python train.py --num_hidden_layers=13 --num_attention_heads=9 --num_key_value_heads=1 --head_dim=64 --positions="rope" --attn_scale=0.125 --bias="none" --tie_word_embeddings=true --parallel_block=false --init="normal" --init_std_qkv=0.0157 --init_std_o=0.0 --optimizer="adamw" --train_tokens=998600000 --dataset="wikipedia_en"
MLP neurons of a small language model. Each row is named by its layer, matrix (up: input weights) and neuron, and shows model dimensions 16-143. Each number is 128 + 32 x the weight over its row's rms, rounded and kept within 0 to 255. Numbers have three digits each.
A block is one neuron, or neurons of one layer that tend to fire together. After each block is what it responds to, as a language model described it from the Wikipedia text at the highest values.

L5.up559:137192141158147120098105140113120077096127116157156114085125201140179125137137150128157114121112137141122093154171137144121111126083146116094131105147050057100092117074162140122145108112145127078126140133159134074080113133123193149147128142157116153175170111150119129159140083081139043093125034114104135088195220109162119129123107113156125145106127137108125122153143134116148127107133
Second word-piece of a name after its capital initial (A-ver-il, K-p-atcha, B-ever-ly), and the "and", "to" or decimal point between two numbers (5 and 6, 1 to 5).

L7.up7:154173158081163094036126149149104122097177143106118177152124158183201108084139111086140161121183167119103090055151105079121130160065094177142112090116115108133136200121093156088170128143143091148104100178114154158141129124114136157107029095133140133182169139097121160081073210098121107086143119141146124150195142150127189131130128100091055140173192141056118132133090156125155083114114
L7.up492:122216168150169151104142108119155153128108095090136089125151092176177117079102115104123144188126147161159139089103146089196090154119073089107155187070115115131133140129114110125177146121137081134121106171128155170121092107105132111118141130151175144092147120144151129102122189090164179105098092144104122140140151161121104124164171093158074148089108148074131113122107195161031198174143
L7.up584:111127219133120113153134083063093132146130114123149135126141168132185106150105078120144094151125144172131139134097123140113098128132083125120115113117127144130142104134105130096131127083095063091068114149107123162121141126143123109117151126130107173132126138150131074083088206121116162133129073109102148125105149146160211045153151131114142142097183109056094110128102144123110108108148
L7.up893:129191219134179096122110137124167185111126156095135102071107112126139164133119101124142145195157137085159100146156135119174141172109133086090132116122058064124142163088098023114125124107145084096085142164050130148095097124138132103124142078190133137135152091171108088107131166074102118090130166104086173099125111154128172118107116190125081121122110158108117084123128098145102183150187
L7.up936:122141097139195086088153153119085111142145100130152137094163132118175065169076102121131127167145143103156129169092122127104142114163131130122153147094172108160107088101157110150133139105168155084160112151151128140076125141108163128109102183168154178092147158133156147170116148118121136103082102097126127147088196116165120110208104118097187105088149111088064111115111167139145125099126
L7.up1308:140133166149167108151175134110095175111183112122148130140167128108084079088193131092102109178151166123166114130117139132146080115116129150111184146122137195159038187167121103100109107114133055045079130110116135107133114175132154119102128131138211144168189148143159084130162093093155127071126124110101107107131115131112158153114137110078090149085119146077078062185108157086120166130110
L7.up1741:134116135113141134124054153143099167111077134115188145093151148155110146112120119124123128114104156215058146125107144156132113119073076132121147137071074091119122093134139099170198094109148070079095145133089092183146101163041115099114124154160145150162162119143127140096097130068149158145102096103093104151140133144146163160114158130152116105167155146131061055175126113135063148123129
L7.up2023:153145100136205091083128111094077145144110157137162168166148170128169091151131063162139135124134170126079114135107120184137107120117135162153144144143156163156077181087134137112180123148188103185118155196154160155123106168151111114093086165200180135223158210150119136086138099156163140174127093117082052081137124142184136125154169139125078129090106133136096097185073182194112144133103
Single-letter or short fragments inside rare, often foreign proper names, esp. in tables and lists, e.g. Libes-k-ind, Mus-k, Ros-k-ilde, Z-l-atna.

L6.up105:117172114138127101112117097064101144128163092127171151061121173131091133183125127123110131161155083183154123133077176137122166107057199056090141094063125119096122149070121062106115159141178088092062196139160148169114136170136162107178100101152153140128158094122143120105082179091222108107153156120091174092103154172149101120183103096139086064139114110117138103198142120146162056075114
L6.up528:129155086163185141044054118162099149127163165075133159158110118148127100102060106145174109114141118132181143160134163133128130161132110146114136077088118101140169100102122138155141149172161108083135104085087116212118151101033204089101097095132120136213095088110140170107167125128152136133154162143107103178171155135191155136141137147112116157175168129123144110158092229138117134095140
L6.up625:162077090083082068110132094173113127133107148052105127126108120159133144103111112121127121139103032184139098153118103138152154146085129151145087159107124125090164172156090088170126133202111098128098063130081190102144115121138201120132157131148138094094124152097108171114159141180132139147137094061073094128143112187138141124123116131138109127097169135157134104113143149132063154095155
L6.up738:170171095147117132132161129066104196155156151117144131146131156098231135087167139081111097185152089066095097141153093101099174097185088079112095111139105134162054168101061123169072130189130155158125097180132136120155142138151171149080118115175174136085145147104137144122125174136220140091157177173045113091155151115116159095154130101144160116115136100158159141138130102166052112136114
L6.up1581:143166153103159104104138129074118114103168140111116222128097187159120101122119119097032130111090140175111102162152070100158176115187153060084163132118092106044071192130122145196088121140093095134177127184104128157146125094060117126106111097173161125111103175112150148065140140152187086136145118107106138188156134089165112110122193177149131148128121132111134132199143155176105094117082
L6.up1728:157149203139122111116147129088123127124134173149157106129163132095190078161134139119189139103115094140101129118193133115105158138150165088134079113112176023090078139097122163157102151136143164112109110181125161131083094141113181139076125211150196155140144114121091214145194130139142081091155154156143137123142111131094132137065127145125110111120122180112107126113124165187139125132089
L6.up2155:130154092092109082133106092134128122099177188134094124159130144139134044149142105149126127173091062117167101164144087149152123110144095123104149124120165121033128181138121155122117132171124132125110112165150066098128186133111164120059131092134173099175109085070062161124128154175160105112145141126122129140156123096192151061100138148126129175111094124137103111123115229177077101074119
L6.up2234:124221142130065133138103118051160129149147142073167136149148100177151148171114098167108088171113065156082145077137132141136144163123168080110070130090071157098131106075134115163171207144133114083159105133195099141122092083114235164109164165095107098109091152111136171112169090100164022182130116151047155088137195132177135121079084126122101142119117145086148230121130113124065084096105
Second half of a four-digit year split after 19 or 20, mostly in table rows, headings and dates (20|19, 19|99); weaker on compound hyphens and opening quotes.

L7.up168:129153079144167156139177138131133146099147158095170188147108138144101082151130123117094150152114156093172099120174097129088122113150089142130126130165141142096161100150146117153074082110128139098103104165106136150016199118104095116126082135151207119144137114173120172109100124090113138059077081153108163096230170137127178107103141079151149139132109152083177150149097168185114063155140
L7.up208:147108136110133136118106093160100098112125152070096135109072131224120141072191181063087121129176140113116151077079153121137131120077080120140109138097163130055210144086093094121177138148121086174101128134116211119131109122128133139120140106157141122113097123066137164111179134133167100120096120080155177143173167138144110115174133159164123098158117162121166111111160145133140081115152
L7.up410:131179088103140157119121126075107159068090113168140134103207152103193115151137112117097133168146152121144166125163080161105143137146117087091133102184125144080113153108167129139076133164146097152125110168115081119079139111098120094117093121193122225138117103188105122136111091124126133131137138072117072134165174081169090142110132116110141151138083122116103101152157090125072124131107
L7.up451:167153171155124158144228104103129129110136106072120175103135097107089131093200125114130127132069173147189085157122122132128148082136076130120155136079129056095141100116104074123115136084148084106021166139079160120073129088071125118179088152126123154156125127133155178131147139101082115102165092120091134170176143147110209145154152127128137131126135162115154120142133113168196126035182
L7.up661:160055174135111132114108134092135152078119129056101088126107174138115199112114103082117139165123154113167085134148084126140126164170015086132139199115094171107179106154099138097168152107151086103097126134088167153116132117049127108100146121141146106108120176155152155128134154177111118052125135153176166094140142142130106142089115191130110117101087217152092193103104133180190106156080
L7.up1819:159143159116143090112141141070137152171150163113114154115124112166099102075141162071170126122139138183117115183092095110094037053089043148112163098126151132151085172072079097078155118107134135114133137146106148079086118130071112150168122187142088121123144172061082161130142152146150139097045123168132125135192109016147147111155170134138134116081114180102074153159113123140101096072134
L7.up1891:141140171155085187146069124160093137117107144125123130191143186133176078130114093108105126113116172163166122140119095162103027087095127091155171119136133122131214117143150075079139128120170122148067148111155181128154142143105115111155077101125157196160123147179102140121106113124087081132152141170124146101114156106144148119085188169134131105132178135065148140173146190123149141153131
L7.up1973:191132150145223094104135106098156125097165191157086159140149067149176148130125168103116139150128150074141109111100165129128139194145048047108143122133123089112133130108072144151104149118105146127110117124075116116078109111101130105069148115133148120117090159114121120115125129144146136117106120144136108090136111124136158130063151120120108112096059122129131126054120147179155126128119
Number or numeral right after a category word like Type, Section, District, Part, Disc, No., Level, e.g. Type 2, District 2; also mid-word pieces in long names.

L7.up236:131127096139172125095117093125070118149144058114148150077111171138144136137133067156077124084155129102154006138170099122124119081092149101168144179197129108086088135143129144157117129112145064110101117156139075108174151128133191152179101154114172130143132152095145139154121123100190117143130203116126129079141162085155119175144190203122147119185103110143071123092158136145124091121107
L7.up541:153179113116174129124157106117087195101121093183137155103113149128148137116108132086135111108117051059098092123166099087173180161146079168119137113149181124071143144142172128154109148138128090132069076117159215085110137172082112119134081137141127144134144090101112182158175152181159140087140070112079171169086127144120114144111170162101185077170125127155119111121110080152133121096153
L7.up755:138113183122128115133142124116085089129150093116102155133134124128129120098150067110119125115162066120121124084130175066140142124164084105117202140072081120092123128085107136096048157134119155163128133177077150128073202132143129112081102123170128165135127162151159077146132129146171136150111109095158135129098173075116106158101138123159180100086134146109065129109148122161124124139120
L7.up1146:151186094161192127162132074101103124099096121147130133124181126189127148142127034109097118190115141124109136081141147097156141157102144190046094158126184051129152133127121162112155112161129123144119084140121091155142086149117150132152139129121099097118161132119160108118216183096101129139120089125150069159164108112089134138141176072140126120078119138069143167139134086137173144159166
L7.up1301:161167117083172141153167118102072121150117132124078215114105140079148067164172100101124144074152104132120114114158155097193142156089149090144133159130081112058130109118123126159105132137109139149104109142073072135151148126077117110194116117143138155147143165176143083103148136153168090147136151150071126148133114076143091126164158084173102124198122164162099125151140147165109112108148
L7.up1330:182193119132098174112115187132104124186111127050133174062142161127159157115192145124020123078127127106187086150145191107163168139191142126102110183109153094068125162088096131149126149134156124087152120128150098087119167127111162138089092117131173158107166163089113088152170133153173109134166119070156154139157128070173104102097148129110135108188126184159093131141165158119172122136112
L7.up1756:158133132082198141103105145111112136096149117097127118152173114091141126122142114128084089111109168173108087182145168160134153116094136065092097064124166112075070126085157115155136135115192109107100113169157119123145114119111131175084058213125135153136159150154130097038148163093162144101116171122101171122112176170079222081139120171129146156110108118134078122125090119193121145116153
L7.up1779:136179096136103118140117084118160136123157130041121096082106091072171065141149126115067117135125156148134106158127116094082135167140138041069161166152151127165088167168171179173094100118208080176113118121168138123161160169164185076128067098190168139153139100100189054100131099119199111135120152097065111135141165121141120131118101111132160149157115178072078101128096159146122101092147
The second number of a sports score after a dash or hyphen, as in 1–1, 3-4, 2–2; weaker on mid-word fragments.

L5.up1923:175166052117128101114101115133112104108142132117113083111125174173107073154181106096194038088115086118123167144142110169113073129169124155144084075112091104089184137124142135164139207109126143180133126135161087175117162123070143106103081122132117083146155159138117104140172131096193149196074171165090096113175121119159102066143119158112088111149149139125110133216169131124143153107150
Tokens that finish a split word or number, such as best-s|elling, Pre|judice, 20|20, and table cell bars or periods right after numbers in rank or track lists.

L5.up1080:102122135096138118135146107114143072150114131120125143136123201087150146115109110097114153088094126151128094142153133120093157131132190109094171096160119090114119127165098120117084133113125103179097136150148093134135117150093139108191079144134129150082152134143128095092140142139119073070133221155143159099125136116162168147159191165147186105156096142156127101111104161103087087154085
Short mid-word pieces inside names and rare words, especially after Ch (Ch-ip-man, Ch-ism, An-up), plus connectives like to and that after verbs or comparisons.

L6.up235:125152210111187158095089108119111163108117135127138134138112167115154103138129118134086141111088153117092118131152110178118088140163124116164125142114153065085128094139087097145139130086163106126063174080102220116151125068091101104117047159106124115167104168110140088072111195171112138071131094131144146118126071121084190136052190073144089122090107133080157139113135109178121133134137
L6.up470:131139146075141088115156149171090127105133186128106192102096093145158132077144122098107116179181167119119072168088106118105111152142077110139119124135116137113129160179091117092117117115133132137143159134128183160132175117088173113127148143170063120185130213023144160095122151110112081153066108077150148131128124074108112101184180160185113162089122155081136140121125162157145060061147
L6.up493:125112126113172114148126115176105082100166136125111150125168138174167126112118068105091144168105134120172091109116183143107122187176107123172166094096133156086154081091172132103116126114161181141050092080139126141045115122171152125079057159104139150116134194074128134130139193154193103166136144170107135115144104105172087041096149099152122123050104086104161140214109075125148095047101
L6.up1069:144128124113175132109141147109106179111150169123089141120097153130091076133102127131055157163083138138177123172100160128112143181158080133129205164113119155065173134103099110119112147104195140057088144143071167152102142133114142112165024125165170163139151152180187078089143110118077139052103079068137196096140152083140123075118187082168098067128141143068132080116133141134109086140137
L6.up1153:141168095144159147125175126144107092113120211131104151113133142077135107139143162114094149131137156056216071134101092096146127153110042109069163116124138074077091163126126098137119138120108098125096112131070159136148157162114079095092055168130122080164132137141118100064156198094162122155155117167143097101098227074167158132157109045155145163155157120088080129134161130170104123038088
L6.up1199:155165095110139169192077108164140132103150214145182104134141107123134152128160087081119083185137130099102160131136142135135100056141129107111167084115127093151102157052098093126117142115130127128127079161091155124153127144136139155163165132151115111157140127104103141099189118154069116128112103166090131111123190137153168190152132120114173154152132141128061084136089126138154133074100
L6.up1677:122127154071135143138107118158111188126132152118087096143086142095152152127105150080113128175097141146162139097127204076102163206125091140116126136120091098138086151115101148099143116172135119086130142064070182099130135111134129123112095128171155095085165142084146132076129140104134157168146126148136119125104113120152142180126155080119140136057129223114122205174087137162106116079126
L6.up1944:119122176118127119096131101106118128127089139100147200098108119127133145145125125089123136178107133161152116115085072127142129135169162077115199106123123074102170125123155075119130128090238143124034110177074106101154107143122109126175015146119153130099151139145124132118122152190146123133144088057087162114150183055181087159150136057131164133119164090113136164103092118169129101120152
Space or piece right after category words like Type, Division, Section, Number, Round, Group, just before the numeral or letter (Type 89); also mid-word fragments (mort|g|age).

L6.up61:143181226150021092131080100159124150152174150089164095109161143132144116102104129121152087176198167140110167098159142131089083137105124150136150153053152154147127156220107068108139105120146089160157147190073232179158073130152198088133113160148140123178118114141125172108105140114156149129157148148112145114127150103148148139118098148132109147142159123115134123166123098135100156167118
L6.up908:166103175122121070077070108182102128093131140093138129125138061217089138107101120130118125104086153177033131126131117147177089163072104130112180145085124130124124163206164093072087130112161071169087088143102133114096107155107109097144099185150092106134171137134152102116124090121080142118117151159184122141087132135137168150076217152104106141069185160103108109165044100146133156150127
L6.up1212:186166129142147120110112138118094147127133197149075135128134102132182091141128105075108106132141151111197118156104071156126054130093087116137101117094129166164088183126116092164161134112109072090120140122127159171146152138062123123128078101151179099113154128109191145132118065169188178083122119127161151122162127112125157128164152163073116104110177208133064108197171186074119164119033
L6.up1257:136112198080158101115126133172154099141180152110162084080124075117072086113120131154088120053093105137096108158101099125172099094106150160111127118141164118159105156173097111128117137141223100197086138102114176098087113226164147126114120120175137143171172151140076118105113153174141131144126087093178052170165100121130119152177182133100099100094155165090092102211081137139136173094201
L6.up1293:138104112098073117116190177079150172055121132127154132107153137141160097095088127070115131067138135141145139124186093146176086128121149098141195125120143147135126156164118130129098136161136154117149130169112181093106137164044143164146102154141154114121184154155172190105119141138080154125145143109126151151138177065102150125157145131116189098118171088113129117127112105159079140153113
L6.up1615:145145161160135099103086111146138170174152148131123122115125064148167134106130107145070086102123136101067123114142080133113158117110119147175140190139115169146097148233130094151132133126106097155079127077132170087151114177055137085092186204086101129147158141094096162179111134087129160126112158134067093169118137162153171152072210112149143146128172190145148169170137112130160157129128
L6.up1789:125175217137180117105126081136051108119079175125124085128193128150149041098119155106093143107075166154148096164089071163163097139137134075141168091154172131067085119106115107151118138109188162179075127131087177091161087158163143107135007091160131087122212084169129101122161205079148104088166144094118091154155123144165149124124157104118162105129152137091050110192141084127114153156125
L6.up2077:128159128042110117148159116136131163128159102138120099092132128176142065125161137113131112126167067165097070156108120149145176101124148151109164131131138158109120128141145135143101148181162113134124097113059171085147072148113145140089135160144139125136125165152111158071109155171116143077127153087152165178127111135086143169089128146104136108120154146131077153106135102166139093140199
Space before the final points number in sports standings tables, after goal difference (+32 | 54), and word pieces inside names (Bydgos-z-cz, Mus-k, Les-l-ie).

L7.up569:114140057167112050100125092182149148146136184146182141135064148150069124177112113123147123135154117095188093181132136114170134097074090082090126065203086135106112116107137128086144082149125084071117119145137059141122114146157123142136148183130113134129153140115113118128153163102105176113134138105160141208204142150157146152081130148168105139134171146096073106135140098148129087139126
L7.up772:086103118090094163110127131103147150082094137161118089098168094125158166129167163105161143150126100112112130150134152122136128177168121146063114065137089171126066192069115101107148148130115065131117110104093109130094109134109207112109097149092161202141133157078119086167188066100175173166068177117086128089080139144110141149069097137119135080142159129083098118129190125115195084118142
L7.up1104:137131087137143126175122146071109126120125124060199131089150047146130130143135074114173117104117132058110117129110096114119155137114146081105114125084089101122106119095090118202165128117116129149130076127115132204138116142118228114089151095109106114123102121142116137149137111086105086145115149136108155151158160144118113135070131129092145094103143114180120117170138114108129168090147
L7.up1325:180147085168179093093135155115140158119197155098170183097101158148153098146111090066102036135118075048194144113131166110128115119111097144095163105106078093157186138065145069196123147158117147092117177091099121185083148125062137155122100122145111096127125116140113165097089128115152147193135094135115117161165092137163119109057104143144115145097103154163139141165119170162131162091111
L7.up1606:130132124136142145135105118156129156109169095057135144061124132110121164184131167121163133148122093109150108142123119099131140161172150113142069192098065127137116170126130128117066141165148099143143099184155127152145137098127133155072081158141140088095118107136147208158129095123149078161124151123170096152112105143182071143091136143083166196170103135135136175157157115109133155095123
L7.up1636:115153165079044112127107124173098158140133137079217158120099141097161156080111076099112151125096065122122135117176084110184087136122117133074141144105130102120103177149104149176134146140141093092173138124167181140104145161141167126151127119166200160163149131094122167087131122155117120154117145105134142158168110173169131185124143129131147187107153157149122125176148064190154080186127
L7.up1777:185154022131166102112137122220133092144152157127124109115114080117156111165162160127118108064117101150130146136163114071132120151158129065099154158125070135169191111120121103156084176149116131130110071091098162123130129146115149124132104107132156091117107146119120116114122108176181131103105145112078148146087081149045091149187175107178131172171137105185130094106154126135161135140155
L7.up2047:135087107114063138115158145060111127168182090119152095104117171129125113082077121122134094099161099129117129104165045148106115111125133159149106113096042113069154081130144075103106130191149157094133117069148182073104176115114127129133142150110210102122159118193124156101101070149184133195115130129130142130175152159111106121126111089111179111104126121137176157132122197140144158135110
Second half of a split four-digit year, after "20" or "19", mostly at the start of rows in sports-season and career tables, e.g. 20|10, 19|96.

L6.up768:132179147145149196087009112073077154137184138124147107142137066144132119127138103146155106142078102085082146135153137128079083125206116080126071144120169131101135161092052107141106156123136132096108121056153141135107120109160160115112107159107138143128099102112117130113142113103156131076120081131087160177122163134106175075113143133094140112099146156109110142152070066120127100114107
L6.up1184:131159078108170111124078135139124151135127114048167124105130132163093174174138137144139154104136067021071123194077110154153146105204084101100168151138177089106089188083116169107079121089111085153108094143145163153072155132124144129164106125129126110163128103098120160180191128090162158133068070103117192064141169108096112126151125119120080173083125163136097115097125103138109142077127
L6.up1524:147148097150169086099132099172152112134111162129160158048065123152168139113108046140149133144128133102173151099152170114093138155123137097087131087155113100094122122111087132146097135134120094104124121093141144132036137155117148093165098158149111088180160155113095098128144113134140123109083051119154168096142196091100170118109135120185134064095134159056136097167045127161125110115092
L6.up1545:146169143189143078063106088175137127131187155107140128135105169101131103115192078130172118084131124117144118180156168121196141115084189072110122123082127114148127155082099125147131168129142133148128099109140125153077107224092255104142107158132120193140150129117140145086182123121104094164116132149079109154122075141104222116111193121158138139177178181149090116095139095095117061141088
L6.up1754:145231128112109095119129080100091149130142106153116091123117094140121106117141128148154141177139097074057141157127165081090140122111171168099110135164083094152109134156126094203090156127097124163128134101142148141085138135149172138052125148162116119155132064142144126149122077092191091142116149145044166084087160144076183155113152130166131107110150126103118101092079097096134090110117
L6.up1909:113113184164137173184111176117144126162110135120144166096112158106134103122119128162130134177043125133067074104107113144112156107178126117088144124153096120125139154142130107139088140138131085083084108175170102107161119150091115111110117155109189174108111132139127147139146137079143073098098104112073136101104165166186137115097124108096117123127152142147135121113089184117094145141088
L6.up1951:155135150148111185163105103128149105119178089106110187141127138190132177132097132130144073108096117175094120124145168156103139123145128055090116158096172101072111110163157101119138173137164177110114089080183109124201137131101152118106154153120111177086131129092171134123173095115179081126128156111106156184164194137099185116118124111104157164167140146107119102078139079081155139110081
L6.up2291:139126118118109115158095089148091128165141122108184128153129158119140201142097110116136075205083124156141100135148140116101138117153090071120116116172081104135120108143119120151117123151158098145113108106155095126133113128158144166108090128135152170119157143111204117079173117114123180108098086066075198128231150142159123159144113102129158192089142120075129123166125115128141148124159
Mainly "the", "that" or "same" right after at/on/of, as in "at the same time" or "at that time"; also mid-word pieces like "em" (enemies, unemployed) and symbols ≥ and ×.

L6.up133:156118086183121098155107086093076134115164139131190195134163178129131118147096070139148127113138148122141086155180148073086168129099155074102140096027102177132158093175136154104104133170155081139148139116080069141085119097087144156097085144094138126087112086135183149095119162101146095132090122086124096088120159105236126121155172147155167111132109154172118123097102149082072087097105
L6.up886:109163184097150091114210145160117166111137109136120148126118143092142091092204112149122107109109145123150058081145154094216168168151107134159153103154130145135124110171090125161131145135164094117126070152121153149177109146071108151108125138153153205168184124110134137076147178100178138168116133089055052124180168107097155156178170086144150115140195150058143123134166175114106126108113
L6.up1296:111149121125135141139147081116157104151114087152175186151147190125152182139164149170157143064115121121102125133065147108137117157136183110059171081142183149136145113134100121136096185141112155129157141078157087149091121130104105148081131112164106120130147163125139084108134088110145093120108115170148110092223215083111129135130146130170094069149136096073111113154098113127149133113100
L6.up1297:155173135110173143097140084169140106098208110136132155113106130135107107095189084096098093177124121126136128108101103130142158152136209156141230142113167044152135088167141144152081110133144129108124090164112107168109119162148164127142073095149149158130148100112085087125132173122119119136127169102087075211112086109156172122167142157142104144123106157117132132132148146115124131069117
L6.up1315:120149109130176090131146165088160125154105129147150166072094173124141107104112057104114164124094132126125072117186151096124165144182114054167125120109104133086117122158189130172077144095168092165140138138141084139075178143118122176079127130135143161096120139189130114135091092098129047194076135132064083146132113086123114141146174122133114120114121169080137053116134179195131132110121
L6.up1864:111195110150124132157117108140144143178112139130106157076126213147181107099186128125095102155131122112117128122134153167177144130112166157101172107107125091080070118171173163116070105131127147090145095167134155144111157205190141189131122125199137151096203112121109087096136150077198085153095128110116078161162169149137108159106170111138128108069161201125066115142144180089111142157079
L6.up2026:130129102126133123179134086148079106149116149162135162127108153102195107150108067138095113108092109119135081154092130104117168131156138109100097087155104166123118122096084144128129156190094114148117130136134028121144147160138163146160134129147151116139162146095172198090178187139157131145127115156108106140197240109139178136174114171063104133113122141150107142074158157201110135095151
L6.up2069:150173108181139154157082089115090129127184156136130134044143150111133110171137081070084133100151142109171162141116103183098116104146130089108155111083142088123173142087149129149036158118122162127119131140120097108111163102055116141161097131167128176111154129148098147113142099124156110136044103135076125118096108104154173077169126098137091094154193212134112142113133135105141120131115
Second or later sub-word pieces inside a word split into fragments, often names after Ch, Par or Kar, such as Ch-ip-otle, par-aph-rase, Har-b-in.

L7.up296:112159083133130157066082176107151133141165108147153130158183156193088116169104095136120055139084095149142122087149130194107154150144150092126075117121132111059123065177198117150136122100156152110123104097128081122108112132058146068116160198108136181122128112072140099108144167101146112174128182049055155143185143124088213110097095095108125149145117139073147125111095124109135150136091
L7.up346:143188105118183141140137090083092126147177066155143158122197185109103131210122120137102137124107113086100126155143125102113153100132171087130094096120144153122162090115076180169137201091158107093104068068090080153059104142095121124120104140144159199165157120135135134184195121108166023120147140119107176128122101143141139132119147018066142056186127176150098149111078150130181061127125
L7.up605:141132156130171144108119139071151119090099091145124144119181137128124131194162086142150103100117159071126130123124114131081073154154085116127156110124127174041061120082156067136168153140126126171114109146122091165059161105099142114125124154172126173148179106139161101109139088142095138078112078098099147144157163144134189077161122138143108145094125084134083100112161123144112144039082
L7.up758:123144095152149184086104144127144175100123085156174139114174124158120102139139126128146112102075129114136114109137126146132172191120145089057151112113162133145070168085150127113148109140199166089122140126146111175077079131122128078140146116102109170156113101092140167187101081093135105114164104078094049154114134137173102114061125120118077116109132131125141161123202089135141124152148
L7.up1287:175158137153112116137088117119156114124188114122113111147158108166097114162079090150124061132086131162139102144142111170114112152143140120160124140130137173129110096168111096106169162114123136080155097119133122146143116210121129112098107127139173162133215114122148105101120114083154099152124132032069118127103136115160184107100127102146086139175136134159106150102109066093142094071138
L7.up1432:127127101072123169119110154104074065141140097130150095149175160153129095125138102127094104151089061084104054134157099194094133159114138076171089109145160151068157091141135096136128202121231085098106146137110137069127141173157131175102146157104125140115126190117093102140133118162162148114133109095072087091179187141159173130147157052111158124181089143136152213103083108138156095143129
L7.up1646:126142113093115147165095140099163158103101120179140133121134065077144141100102122156138081142111112147133060170151157224102193130145185083141061113134169069115146077147146137112114134152167127094106125142142060125116142106128158098138091113120122181170107102142118161101085121091182044123147162132099160117136142112202140159151147077072203164116088153158095123092110112119157117150072
L7.up2212:137174112147104136145088156135125135098189122128158141140148176134154145140099088142147062165030060132120127103125139183103166158139188116079119144147125142090144106133119127142138144146127148136145098090153101127099131138119181155151141197097114193150133103106120122076153154090163148163131150152049159152140190133157175113033126165137145131113109146133111159147089128117101079122149
Non-initial word pieces inside longer words, strongest on Chinese/Korean name characters (蒋_涵) and also English splits like de-em-ed, retro-sp-ective, Pap-ua.